python train.py --hidden_size=576 --norm="layernorm" --norm_eps=1e-06 --parallel_block=false --init="normal" --init_std_down=0.0 --lr_mult_o=1.2 --lr_head=0.00516 --max_steps=8681
MLP neurons of a small language model. Each row is named by its layer, matrix (up: input weights) and neuron, and shows model dimensions 112-367. Each number is 500 + 40 x the weight over its row's rms, rounded and kept within 0 to 999. Numbers have three digits each.
Before each neuron's rows, "fires after" lists the tokens most often just before its 100 highest values on Wikipedia text that the model never trained on.

fires after: " to"
L8.up360:474424475526511557513458535516445486448529499540488433401528442498480504551527552484493532482504539487499491594497503492525534493413459451481429480445552471524471542471552479476508486502476559452496577511502483506472468473548495466452479519466513550538495432526528522533514526646459531498509481463425580641518495559566505490573532497517540460545511478447485483499571532497493505481421484552565558525468473505526528444490414512531535471507503463504498578439529465630457534522585497486497533528597530500512511501517441523499529638495483505498439475488470522441559474440515480462513520460506485562542508530494530516523515530516479476496507431486491452483546467487477499552523522527475529490439494536541531506447448441467547378380496503536498565478480534518517494504420490

fires after: " a", ",", " the", " is", " an"
L8.up2121:453528477465502490517506532469505523456494510434479425534523542543542592454496537504443578534470553398506476458452500515569553438479403493500479415505532434552488485512501495488548511519470549543471570577525544505473446481490485518543512552520511454545510548545450514482462516506491493555451566497515506499509476524506454446468456513497474516556467507464490576515536455479456400556516412428464466501486479519493485576562445487466486505411475545454564491499566479520484441516556451529499502425468503542459443504505442493530504538460457424508518487553502554444500513430552496458464491419491432548576500513489547525467503573414477548497518494556458484522479463469482488491508559561527473520422477539531632464456464506488504453511487429538565494472510491488511504547585506

fires after: " the", " The", "The"
L8.up1985:441485478456493497543602483492497394491524474510476490551545493520450527536525492511490590530479474472488513505502482532490525443449400464441517422446497427461426507534557480407538486429510502497471607543404459460569471471517458509504402508481485486547499488467513523525478468526457527510472568491419411466471536460604509462473476386477557550392482459449482513490539516524526439553513490461559511502547460516542511554525504513475520505465541581496529497462542551502513534501472492488572471492551571548511545472522394461534421443475501497512546522547476452475511583406508570517487505507552512500526490501551483506511543521507519497506596479544464498429531498467467500518514636449511519512502548467458513462512483481509482486535533468427568516511489402501538488551512441

fires after: " |", ",", ";", " transferred"
L2.up1776:479518596475523540513598511508531533521581431591444506516482490578502537556484434476434569443513500491480483531476474440509527445525486477419490500460569532456555607483493545467562511500471523483477550407432475438532450506502557490566462420525400556567438497555465529524481424465456486586472585514504466450477489585499467439510545498498511494546485451509439501513501544526486486457523527476538476484489485494431470533465525537496484508501422527573550537542463473554462521520473538424436533476532544521502491519440520478582499539458577519549591509484546533468510499545478542495546501530509521490547489461535491473543484480525447478503544427526533482516523538513483424477560483532506495510531506514524525535534465547525464508451499479516516469552528508550489441541443519

fires after: "\n", ")\n", ";\n"
L2.up2276:469502578503535481534538470534499548452540458532507458469555466562470483493509446567550525495500469576508519465435498529485516456532505470483503462497542524443452481534551519497515469522507449413486488436528469418504494481492497492523469490536460546505515534527447505526522510468521522561525490506524491512528482499582543449564478408433505484490471441475422454558473520498606555554475529515488479469579524574529529515543473457480502507447509539494489508540460464494477511506587504475485425455412532554481508451482521498476511548457517490510487434529465568508534576462524534534440498483500485482445430538517472514529535488494475486542499430514480502519525502498506480490498583481528647493466468464514458529442386462484516454409446482468621553528526447444570508502523570

fires after: "."
L8.up1854:470529426500485544591471438567536477465535525528500509488487515473511450469486612482515542499558505536512459540464487540479496512499546517468504486494480444502554435480441512446561422440535518450501511505478511460436543447451450451510494532518468469523492509437535472519572538551524595509483503474470516511491532492549517467455496484514533423448517497486472519505561499517525472417535423548581450518518506555423515425501499564490525518502509463532508536528556440484478459507451426485532452492469459421572554488495468497510436519437461482547472532540544547429482509523482498473514462473526439476428508498531442503527477471565487541436494512604468502555500479437509520413504484494508579475465556541512523455509463428443531477477510475548560457545567427547496467534511543

fires after: " ", " |", "–", " P", "1"
L8.up2102:489584518531487483550536536519514477394530511445448462493533523511421482534488479538498532461512503519474461511476512494527468508491363516495515527523444453515506482503553432451512487475523463555416534508436475497530524518589408494490532508455534547499490507462519530547509489487536512546411578530491471537422485508573461474538471519426486516463544459461490491546447424518480510483601469436492432465517524454456556541547507556499516453525485500542452533479439525548475524518532426469420527510529437473534478516487416506483443528517501516573536416471518451476518503513519461452453538495492603556589485492476489488513536477509454449531551410488490485467487501533461536492496497550463525517534542458512519496503480523423480447475498417501544513426510468519509461505467493

fires after: " of", " in", " from", " on", " under", " by"
L2.up2246:493460536515528453592505470508456540463543493436486472493460529568486581509484520526517446494545428559482530388497522604454433409470471471427517462440505529421478496484505486483526441488489528413491570517446544530483430484532539527518504456544461500520564553441543520488494489538525506539450529445485517529531448433601489457550512485466555540570482495463460597501490495525577513564521469535579492491486535575549498474434552509509552457487470489524516536512433523523493531534536557496521465472438451499453535477518437488473401545470537506522500510442513499463486515475502450532450483506476559545484486474496509523513524480515441456538471504482507476520548467482451466492572590521465503501537458540488522534453497472495533414451544422504560442488515477458491466533515476

fires after: " ", " |", ":", ")"
L8.up1618:495480492510493454503447470586512550498479522513484497512540500495516498515504576513498561492470479457507473469401525504475563448477509545549451517487552549460536462580590546487535477531539460555497537386527602524513459475498446536540452393525485437467494559497490524528535542495431548574487531442545478499502520520473513454558571514502584491488515481436464556520543452507462464494422571544459480500513544494566510489512441533515532474500506600520511522521483543490480556514485503489539507446448537524475493498437476533475420486477534544546508505522525510489566529426450523567481479489479511417439472548514557506522515515491514462481576483601520482494442515459465530474525540479512535545522504504623491442554359511501513430422488529544435547432463534489557486479504533

fires after: " |", " –", "0"
L2.up2265:553476577499430504500468531559499479598516502517508534458511465547544473555490443494539446552528492562523481517491466424532521520535549468420471553506542493573497521476453503497487465490556472467444451488581510537514520438457454574494414516549547528504495515401483444519471531511499582548462471472535494440490516541453529518520563532498545533474477475483471510549484517569551475491442511517566481446557484578415528477465484430498457529479398432502499523502479488478488520460531432520424512524529406521416514448455441501547534521449581536536519483465515425475456475627597528500528541471483474486480466505548490486485488484466524487539537440496565471514554443519501517462534541533517502509522466499489468559445444499494519491425459477543503493500472505431543451528549547

fires after: " ", "%", "ity", " (", "–"
L2.up2014:477517464424459498480525402517516556525491481545483579474511491475486491588417508504476478466428469535461407511481527457486487562520561514498533488467561507459503525558492485482549479508541419456486536405435525473455490585474511510474499531471491506515561473476506571510503491497479478472533570472430524572511461436482534497530562514514460439534496459404429552488544486483520446504521519538516513456463467478503476513397505561448469462510508474589456622533487531469443517503539511490504497500538505573527494485429492485470489481545509478544505446484482510461447507460486526492435486489435520515486471567486490470571466523548501506490481506545437476493435554527592459524480499455474583506486442489563490539489493429527527491474585474521442520550543568499489500486463449

fires after: " |", " United", "|", ",", " Czech", " France"
L2.up981:474515474508466562493597569526546520480543454519436548436529556503473491488500474491488561496567562476524433521422467447473514523510488510472526566428492519539449452462539475519475520509411456549529434476444524501506429444479469541527470467497400493483467574486504524500509514529479566508529504501514492525482514466517513464519498524483536521531504491487479481512470497566538442540499515449598461549468485482583483519567466477496553506516469463499475506481536438484464545510438458486486537355547452432394465564473432490551527520575520521494528535497512490496513470500488482524513496477553547559498463529484516565510478545504390518550546409488513502503468547539493525507549527523475565461507529459479517602483597472530559487483497500550468522464494438494519470536517595

fires after: " ", ",", "."
L2.up454:483505451465521510579516376526508465453522443561479588460477441440500459671472439468493478498526492485417492571497468468539474574525594499407543454474513500424468561482512478418469486543466479480425566422454473507526391485535503515534494401507443511463479495540540612599510566478465572495410430485526514494457505514494486557504515503524528511499510435533426479476546444563488515491479472468593466497438522506541543434507527529462484436521511449552491543551454469473564477571551459497439532476450453525514484478465500508557495528547505507500479453529415458540543538535456522559517500485468542502396456443482465483544543491514561488509479513470578450476449480496532413499547501523469572490506487443468511540493527508510539509442477470473542450515512525511533490525448510

fires after: " |", " ", ".", ";", "%", " –"
L8.up742:471573490491552484516483492499477488448537474473477516535520499466516484525479496476469532443516522581441539515499486507486521506454431512569511532548474434461458488527492450465573498462636440465566562542467482463556490554540471526517488458488492523569506428435554524549460508541539479513425472547504459510442467482507534497500474546496546511514448512433525447496493500493471489501523477434524518517493488493472542510514513552523494455452507473529500477515469533450500598566507498567526501520517481570415487519547462507522462442477456488540458486499514505489508534475463511433489479473502537554552466462477521562469463528497492548556487479509498511428495476498480532515475449447489503461572462495487479502496550495458541488481519390447543520473545537502541479481494524

fires after: ",", " as", "."
L8.up1413:441522451527450489571521533553523544527486533428479450463528481514527451466506445453465547522504531558473511580516475464459576489541537514461521490565518487490596414497566515507494478563471539448539579494564496517434475486483453515516444449555510485434556499445452488499473562526476578484504493579535550600494429498511503469540482527569533509592453503485468506495478451483518448482565415503528475497472537531523493469419458485460515534488495597510475473549518566478492432525476474471531504488455405484504552526525486523477516499411588529584519486555485503501581515514516472483447501481468430508523509441475445492482516525584497497500555482473469504483465530464561482522482504550439494554460537509524518597455530506454493451477540441518511503520553485452520455499420584

fires after: " the", "The"
L8.up262:553517525506492499605505523516446483471511520527525530482534502488480524488510506465480443518475481491533484501490472471509570528545434471525467444499495550483510441517501457412570469449572508463464507523583504443551430577540479538473552515500459483570528533472472496508513551505520499485482487553469474509522490519543488506506486507466459500485502482511503525510601548474491483503542546490524476465540480525530545481487502480492534528507480593487532538483546567579486450521474506521543466473438493561536492372474524503474452501452535423493460480561523580490492513440533467518405435399500452419521501452547554530537483550454553552465491481568486488483523451468486529463482559463435492559477501470467546484430516499498509489482565458412484498459459469510562471505415459

fires after: " |", " ", "2"
L8.up2220:463462477493543454529556495509520523478512516481484566472531529477499542502495506456442459472547514451455465488493521506491491553498344470494524518528438491553516534549520488479522462499479469513458535495434515447553528469520527467483567533529577481512487537491512502552458470435577476478462591527551487552507517608530458475496511501486491489394540515528488531492563461474562476473603467545519508480513498452551449461516471546502485471561475523559483526488476522494466443437524476474495545432539498505447547482494454406488470512491463533517482365508452500443530568528546462487503480528445526532516498480520536545452528421534539493566508413533530484532459467495506508476459477531456515503487493458503508451466490510454519435478535515534488511457538498537518485561478540

fires after: " ", " |", " (", "–"
L8.up341:516463461409474478454475540482482505537486401519516504539521557503559558483473455474530465528521520483465504477497473520523519527448549448486530509476521568436502527508495467502492479503465555490536507553540490495506469389494520573474462499481518464547495401533468511457519567479499528575486510479370595446505510462500475472511560463545496444506501465503532514500568557472544495570440513500490536554511491543537539468556451468516489515508561470507573502518509479474553474512535540473581538477459524524462440448476519483492542495542508489466517509521467517544502596489469505522497496429518493453487470463442438498535494560533446548502411534461442490496438515484493467489585609509514517506456440474486554547491534513568457468482484563519462543564482469425541517547487483

fires after: ",", " a", " an", " and", " m"
L8.up1330:510492527464447445556532490557529519582476543475547459455499486568569504516537476526484498476451582536459519499400581582519525372507397527520562532503525479522450548511434503497522463419570504491450468514545549452488557431495519522503486451519576524483470495445507632505480501573586503472485563468529528565525533480525544472495498472479584421446460474484463515473537497551508520549497491489537429501509521480448529519554523557489543479491536495482424481468507432474455502435568455527523549480454482441514520459456538459469490470466437459523456521492529422448498473406512515498519506459537469497537531565455504457536503504411502503513475450513530492506534468508444516483473453479494523554543500523534558527490515505436486444441474521530490472446548508424525489564506495

fires after: ",", "."
L8.up2238:575403456502507425570464511486511405513542451519448438448569503430436554497525566488433552438544421526483576523480507454495495537536492516487485523543465528523425470556537480449509422443441531463463548448540534477510486515527498486453481525461462526449540505487508518505458494522488522530495483511455463477420546567511504499466477520443527489462530497510465550476516442537490485462619518530575456462447503448454583496526501481490517476477522435503544534524536457433466484567504498426558504477518587510523512431546498519550470456465578520506496495526477466482507470460532544513508432450551448430476548531540492505490478532526532585523462469528517465520463503438473460509447516486496578445504500514512566498442502513495513414474504500509509478493551464523463520534479483

fires after: " in", " In", " as", " of", " to"
L8.up728:478493509494511484523526480520398554471461463443503484464509507498524463552551483511489519470537447431414495564542540491451565530471522450553543539454478524485564524544485500526503486496555499461504439542531467467446488512467502506354503525538550476510541491556519502491528537433548570458468496554434457454538478505539446458490510465532532404507612509496562511469491554465483423488417458448525460492496485499464510520463500465537454558522551551426486537503526482492445488507528497429488487533494556485502549432385458494598493483507500449504530496560502522487482528446498453526480538481485574473484552460494442520541469562514524522492529379531437532483507476457483564477463493549433499494329573575545473464515512484443522413414586536532414516521521543469543492485477514

fires after: " "
L2.up445:540509497515497542472603517549481420537587462539496568517492415496485426447429469534478451415511454526528457496508519485577500434531509430464474422477515498500486527481518483454546495478513555496476536497587505497521486532493487528444511474443399511521501530504489539490528549565502536592496456500427545581477562531501490524470562448484479489505453457511491494433561529567460443493479498467559507557546516587503541408501535462516526489497485486484506482429433550477505547559521497484543515449478451472501515497458506468454494575486480455506495505460487482460457562552548545595411559517471520470427523451550518454563569495442518534467439537528580405547482424476518490496554510495444538463497470487504525490390488426439610461443538496580475516507528511520472486485539505

fires after: " ", " (", ",", "(", " a", "."
L8.up170:512502478440489434499544577472544514447475539491479513452467511458475533535503536475497526496434473559425548470462545517541525483518420497526466520467542528474572526508548495453486489501512499469455513427498378492444549445490547523613545494528522508437533474445520573604481472475489514488477537556555497539441467584502448486435500535525529455440499484583479515485501464507513410469471479486510466491492493540497524538533506492485557508512461504438523548527512487521494487495459436477521516419434558480475553569509482508518554606379515502549500496510480560505463571477490440535460458523425511439532483515462519530516524520467445447535427436606543498496441494515527522439482487458444481473519472501636509480465489524405538521479523410533495539455542501492533469525476505

fires after: " of", ".", " in", ".\n\n", " |\n", " under"
L2.up1950:496453470521494441525538448516520451549488427499530532489480472518397486507525457514515431518553517532494522492420502550477534488479558415411562540426530565420458385467461580516475496484544532478523507449482489531471486467531486624514480481521468462484524532413471528532527495464462575561523505513491555526421492584500481445512499504471541521510485448469491518498496468550556444593544498469502541440464492497432492463450539403519473545495418458541549459527530448492509531508484498516476379517501468451528507530515520504498528641473558472490486490515594462501476513506523478515457446515453478546482462510500534533532537518481482481512511488536500505532544497473529432459577522520469475563471456454515541517432510453491457451488521455498521474496495508522443469515569516

fires after: "\n", " the", "'\n", ")\n\n", ")\n", " and"
L8.up2082:449532458466491457510480464503475451497511452496494551538545499535475502521466531493506594439472467502536447519508446444537511522516501535521486503471608532486455523425539442485473465439566528453485503462473451534503463488520492531528498442566473505486432479444515509593557524567485523514526577431498520514490502483511472464517511565501510451481500455477487497488451559543497539547518554494556480462483493496529536537536509474395545440508522497408597495528513495554502549486476541434434483505516439535591478530438444552554480538556544462536520518466413440499528455491477510511434488508483520496481514528467518443488465482472484430510482532508500517496409512452517473569533485400536534540538507546495498510519495435423468491448466337523513512400499570510509484473461539

fires after: " |"
L2.up1612:533464528441474560534496503523593638487513472475393561529487529526455428480473469450511499509376454472521495536423499418495532530508486560492456510501492518468525491567457565455525499457554512491467531547502545492507439512405507477487492537467509576503522527415472480456493557455474462524471584507496508514509501472495478547531539479499556507542519493444529541500524508585496478503514608444531555524502422528497584477500423488525474445523423502470521473480554551554520535503475482530548492507511542548510527578527474426525479518527519503496497470543503508492553532472543614508490452470558543495414523392598488530445473513492506467490466468547516489484511530453438521484501475489518468462468533456477463473455515497467541516452445474488516491456491400464544549443463549

fires after: " ", "^{", "==", ".", "19"
L8.up2040:500521479482489458559494509484513433474506541497586501517488504527525505606467566511489522534464518518465467485500562474535455532518496491487472553419468525473481522550479512442514488517474453558478503406554431531568545462506494497513561526469510519472485553420536555600581488532514527513525487504403523483448508550507493514427448543493593433461492492493446489469471430513503502485429465511525478517504427535432515496500507500459587516495495453507467507512534474490511517502529465483557413501515422393493502487499451583517491540449516454539571527486470477526418525391505451521457437458499498478490456478445542564506487439491532468509513527610458494563377543426419517459552485431507472515446498546543493459559557494451490527486431407529516538507533417480537501501418501

fires after: " ", "–", "19", "20", " –"
L8.up762:413444515484530472468536482485478589462455486485546549507476524466480480527539501465467450483455490421482473500547473551523521453544543444500522467519517576456459556496478496546477441527419520422442466459431438498451490448524498484531448531492553456509490512475502556501490505526540473451520602537554515517467438505529426470494460501433528488476485454632434532560537563431477483501536532525484438471478480471504539528456522548449460502457501504374519532549452454467456517509541481477529460539564472493520572536499483530567477501536528478589504515483481586498493523503489464429447472434537471545486482530517453505527576485480485469564494518493497471544449476572515468502483495486403481500422498527458491510467497503448399475492458478434551517460530520505534418546465479

fires after: " the", " of"
L8.up1999:408526487415522453494497394505521542487540488534466453502471522531479524452523464484478536505528492497485528455469499464476511499420479448497591494490497513468443472486496455483572477542497458465439635521490434425586426481513517515494447477462488498547508424501497515537475535576458497511464462500444382482469438520509605484530490473509481486413476523499516510520515474476525490585496512490511570510553540496471539502557555504520473503486452606465585532537484487463446456462481523464515463493462585543456554509548425496528410516494544487483517491518420456474544497496525517562483498499540520533521494516582421432487535498582479524487548414480507444419515492444490512506491528521440538509444509492434451515490574477463434452532491507471552467466526483534505502528530495

fires after: "19", " November", " August", "20", " March", " September"
L8.up926:474438505464503501503482582521456557479527499530474465563554518570466489618526574512467497513520430560513564478501535510421510435462510411427477456501465502597482528546540496525509497527562550499475480470471570547574473470572512522502425490594457396484446480559574543537535489475466496468478481555524438558495438429528511514582489479578582557480499498491478535508476434463491490544553543515544507457464436495539499504519438481556512412469501494421466460498503442431485619505530494467526455522480517485516476478494451493549505515557576563525490512534478544498483527459572467462483543423507566474456532497532524532531533495496510528512468542492475529503469524417541521465507482474466498525504522464477486474531444482533458465511444479509478519543531466459453509461465466

fires after: " to", " I", " he", " He"
L8.up873:439477466470506546499531504454431562442507519553426485504502507462501438481529560483496538437487494493456428547511464502511534493469426398525451547454583501509533553440494521494481495424463490573508540448549518498456492536509419525478477513470436469510447472519543508496532556565513520450426435469409533528505493484562541524500527509459477445520505455435479546529529468417536518496514512448543520573482485471459596529497434544559557494435494553391545540403500484575449558482527524514519518564541583513574505555498443482496574568539518485528527505511404560472494460440478450507495466498543505547484443505445484542515498478492442497521482511413505477519519520471513489532479520527467468500387517546552487526446442488455505463525556527479467454477512535457515431492513515

fires after: " of", " to", " by", " the", " and"
L8.up1601:455499413452525527498582600527478524539479464540497561506562506520482464535439558571503524466462487433433496498480504545521540470479487493539462540492541514438514521479494471592543465527478467445548458518419511460529485503510499469442477505551504453481533406458510564526491557506537510425499534480530463484465534512506481503600590522486448453556468458519443526494492515549543379555502445497481527453492474513441548535505481462543486483480539501476542487463479460515526460529475546451508564475536521520522504483530477558584532576492447566525514479473491506528408451490478498471524434473448565517492517542455509459446551565484462522508476510482482491562520494477496468579545515541433603463444454537515477517478465469449566464456505473586424527445495550464486499477489528

fires after: " ", " |", " -", "6", "|"
L8.up255:526479520422501510468466541447500441528472509490454558490474508496466537519460498562472482523451523461534433544502467463519514559509469536484449480467639505510513457497511476425495489533468510478457459532517462522539386546473477582495450438531492475522430498512451596525472540509539568538465536575479507433488538521554493502435542518548464532481505495445471479510525434514448435542470466492464483469536539459553461532504452549483507512508431529492494541543480445451490478470520546512489525527530570476458510537550504448469520528463481459574524489472527494511519500533507512516481468510524523495521523472483509552466522519453479519475517515515479513533472522485475569523524598569505489511457441440507496500525513414472513494519497482569428512474538529479529425413472564

fires after: "\n", "′", "8", ")\n", " G"
L8.up1931:488607521415512433469485466600462540432437545500442550432551449516444547477437470515480547553495473514468476447474478512461537494443452556506558564394511476516535488535511457470466454484464493449531543423517493534581503548478494554437538523536514497534443434542505522506509529525479489557447516447493537444494507471527560470431477503502548427413499487488523494520495527506435510525519509509516517516490448515525486457466498464505510460517530480495554562513453490484496491466486475500463462478452521457471458496469476545542417539525523468538515437443439517479526501497542501503527513499503524500543479549591461461485545526456464542497511476552496425554525476467489505421455525507522523508508400518531471483495479394518522475432473475590504535498573517512494483462482453

fires after: "\n", "-", " /", ")\n", " |"
L2.up705:474515571397466538502509507427482489448517513463521523516508461522475484467489519550445553455470512534467521539480487477472468520469491521522504503466521502558521471512487515495503437511537472480499557527522506479477513519489413528564559417551488472457575577504479500560463489461485527543511535482580515500527549491554495422461480448482516536542507524523444491480549514499498449501538514560535506494584504558536525447500464402468469506480479479463501598549553452520407502464466569542561441497430507527510493449512494450460451610485609566543518509520481510527481532495511492613443515524502485539500510488495476527526503528518486509482494475480502493457511487556497423474440499448503412500491469523526483519516466382523470496425501479527477528465512445473466502458568440

fires after: " |", "0", "1", " had", " T"
L8.up1270:499491540522460519522541484492579394529519491476532537474507498487427533496464553481459487516435447458522460564423520468431563541511493494469495518507524462572512444456457474552450489435458528457546478503505533452519513457488474539467472460510473466491408508517530537498456511580516537471466544507521520468523536439530523475539517458491450513467590497502445516497559532462514472548431483460504482538489527572463481526506474538517556492479552541456489542531520466532540596579599496527448563469550463553499501495505481471538526518512590400511488531540450461462489487514520503547456480441482534512532476545533514529537499514574532509532514386527546482542497506482502492425566522552523455556464551468489424502465449503473547483486538488546437553502510526440478497451481529

fires after: ".\n\n", ".", "==\n", " ===\n"
L2.up372:526436558538529547573504483588487439529531509487511489507509448456480478450528542583557531543482522488496488512488536420501524429551479521468475452498497521491533530489463573475494415445435469441499488488544539512561576418481497550560517431525550539476492515499379429503523560443645553502495516494475470578485507451518484487498420434489634552458491492467435477500525500536584406502495504483542444550540515544515511465547483435499524531473438567506481489492524472528456508460550509484495455488517514472429586496513450502426472476452545426499559558446523509486477447536565498488503570440476504485490482527512478562536472486461480508507521500490475477525501514467475438510525590534496506461490440482568438504458424424434489536514558505501488503499502377434505481526519469

fires after: " of", " in", " \"", " on", " for", " from"
L2.up1375:503500498530510503515467496513461524435468437523490454460480524483484543564418434496489481610569514480441464533497479547451517446519549470483532513483539542516462455495566543509480449495483569419481515477522508548524447464554511544465448483529507497483452505515468467511495497540560561516458541472552588541472540507559511475512524476487469519469469489509545545517531545541588474564485489502514451563457513552541470447491537495527489511497456489429512456505513500514539547504444537403512469578521477553488517535516462486508416504444494504474508505520514452518536493496536513565471434508543450527491462525499504485499509454556508462485518502531516485538569431471426501495580458575483471519522414540472421504470486404475433468516493522496506453484470464482502496445539497

fires after: " |", "|", ";"
L2.up1973:525496506514432542523523459494537525442540470552450554468525474493548494540458460522535460496506518478474547501434505463457488519497539435401508488519511540516534544484510481522568371527500477529465539496502502497512478523531462537514523473513508483520553513520544533459467468560519550539470455551464512463450532525513511454498524462531485491480531445491425435408493504473497477512483464480603520444488505552554500465454469442461505487463471425457523566486473499417499535537490509560502526510466528479427475486454460507524516607503509519571505487513596437406480523554458540491506497514540465502469484504500436523559487515458381510485445501523522470467545520496525466450507537425527571468506461501470489538494485450545568472492481498490495550528511520497544486492523526

fires after: " ", ".\n\n", " |", "==\n"
L8.up1484:497535492467440492467527501545441513470502485520538592523483520528490474466429468522492426480472461513433537511501483517465562520507504434575494516547562524473469485475510501437506502585500534439492432496480505475482509423524490569491529442523532498488530485538385484516555533493446593530456515556448571486434462471511580496493502483535531436493496544509451533492472474501506398527477510513518488554546508493473565515447498469467516542542566462470484515486496542484511497545461522509520490531468487526511540431492508502451347565512516502535455513521496464471416481488532461510487529513511486445477488459457543498524479513496518505479443483487569486476501526563453513500532580473490484515517499514561511492536520507501530487449555516502509521452481496516516482477537471

fires after: ")", " is", ",", " an", " was", " =\n\n"
L8.up1879:498513520498474564538498541484446574531531561457572462500496466429551499444480547518444565488532492495523464481407505512528548506458509455516528442449527445493587443429474476449501491545426463473527463501489511529505492418539517508519525462496492451451471553447524513482534503508513517475472591513464530477477505470463499425543488520460517515474514476466489514515545502532508472513422496549470524428435544567482462505577459512504553483512519555479603557486515529543453448457503475469513526498465471407506479490459551444522444502515456506485559477475540502498499442469487465559515483423505524520511440553440456493527504525498485437590580445534485525504464532536473499470533536470474459555536534493533478538525556551455500525484553479509547504487481504472540521496477489

fires after: " ", "Early", " Leg"
L2.up2223:525553519533528489456425520498482454508524419519443544574472459569496577430534505510499553473460472495567465499531530431501517452511523489520460506525474552496491529567463489469516481520429572523513587495463437500467452567471490495500503488497396471539507466493426446491515522510492551571500470516421497519449529433556496443544454440503487527510471548509408515411435475532541480540538465501405545446498500485632575532425504533483527497550532489565519463470511498547493497533521460501540507498493482490478518555532526498447450539516484494501522482503499495483449475549565565496418526540491534509466556477480547471489575512598509423484469469502568512489462523531594479517481555414514516472492484477555548546535511528557458441552493433595488486412519485566490521540564528

fires after: " |", " /", "|", " the"
L2.up1528:553495524520443488478504459487451488543529501441499435510481478520506555472470456495507485520500436505576450509456570458435496481494574523430511515476526538512509459523418466468483472459444525442494448507569543475518436523482392480488453444489428512532533542502551479503507470504504545565493438462550492501522557496571498480490504453499449553518484487457430523456517511482499506563504525491500520526526483534660473443442548417531495535506473565538555574522541523549475547464568526467548416472494541581507498505578507489482410490424520496522577493519476414473511572549497485491458418532486492512477499505491540546576463474514449431478517476510497552579523519567442460512549520510550564550508497470510490573464434444451464487461521482503406524479496538493399493485527540

fires after: " ", "\n", ".", ")"
L2.up1947:432510541431458509531590450496499512514456507570591514455529474515487480615472534480518533526553455484524530562452542549525534541523477574483557507461502483411513437592437469485520502532537488440514463358461428461437463493517487507502517442563447526496530508413494556586523499418482510501475463549466513500420520520553437506554495561466588497441497416534473510479497480552528490469485506463564465500502521453579544463590465507466494540479521522465468481495450462458539443591505497480472494475547444504562562517488521508555515501497480490504544436509462444500478539508437455421456463464459468526440442490481483491547513545519535498497538445514555516505555473521471476451532600616477497511494521461519501461488457456473484548472506465469545531488480549510598521522491473

fires after: " ", " was", " had"
L8.up479:455474441448520502425481526409477441478462419538482511479527475478529463526466430480478506555475599466525444605447478481527409547470518476510466543494535513512539521549539511471545484548392461478407487470492479503499424506537485535495479500509562544449499518549411559607420591500513580457461507513532530508509528546503505505499559522484502487488516559399514449466460441532506470529429516502540508485571493488581596536530445533440573426530453499484479563479455503485532466475502518430476529509502478540459537517449488499459490511499446506489516490513417458460525557502456516484480437510406572525524504508453525521469462553458536457538456483538512472476505551473500457504500492483559490607459458527528522477491449481540439439506509413537472487496555453419557516516423509

fires after: " ", "–", " .", ".", "10", " ("
L2.up1151:523542574470435542426516526468533517521513495463467445441521520568461557592501458475470491531491495581549554524519493426492534523520433507505582532523522519510509471524489518507469489483493420485462447533520477541543479417508485547484509448541507585573508468453429449505518526468509528433496582483537505482450558515512471497508533525492510533482564511522487527543456483546545406457476525525481454486565479427498605582488452424494480573479485487548448608559540506477523541559540459550476514505487483479494503508473506444513458526478579528550493473471511454562545436482484445450496452491444472546540449529473511510536498567510492527518539415500512504490554578569497551477498480604561471479511526531548523491500486460561425496518465473550571463431456430508457500499434486

fires after: " ", ".", "ot", "–"
L2.up843:428503535493474487483528539506561485490500421488463545448464444498534478473432540466521539485453474514489473537443512440476420483494557481475477576405516525536515553462472517534505471512484525416454578429465430496468496587473476504526543439551451524480549541506433485574438449556546540527508519503516503476465489475502540511460508513459547474546483533513508555460473549618539430506547487538588482475493522504538540438494588483488504504491527460516518527518545494453512534516438548439466497469425428493493512511531534536468501522571522483543544526452423500480469507505500559522529522495490460516513504467465500547504515480502473505475459465418569455507485489500445448504518503493516467500480516450440497541513547486552528483450575477479445514504479575587545510542516497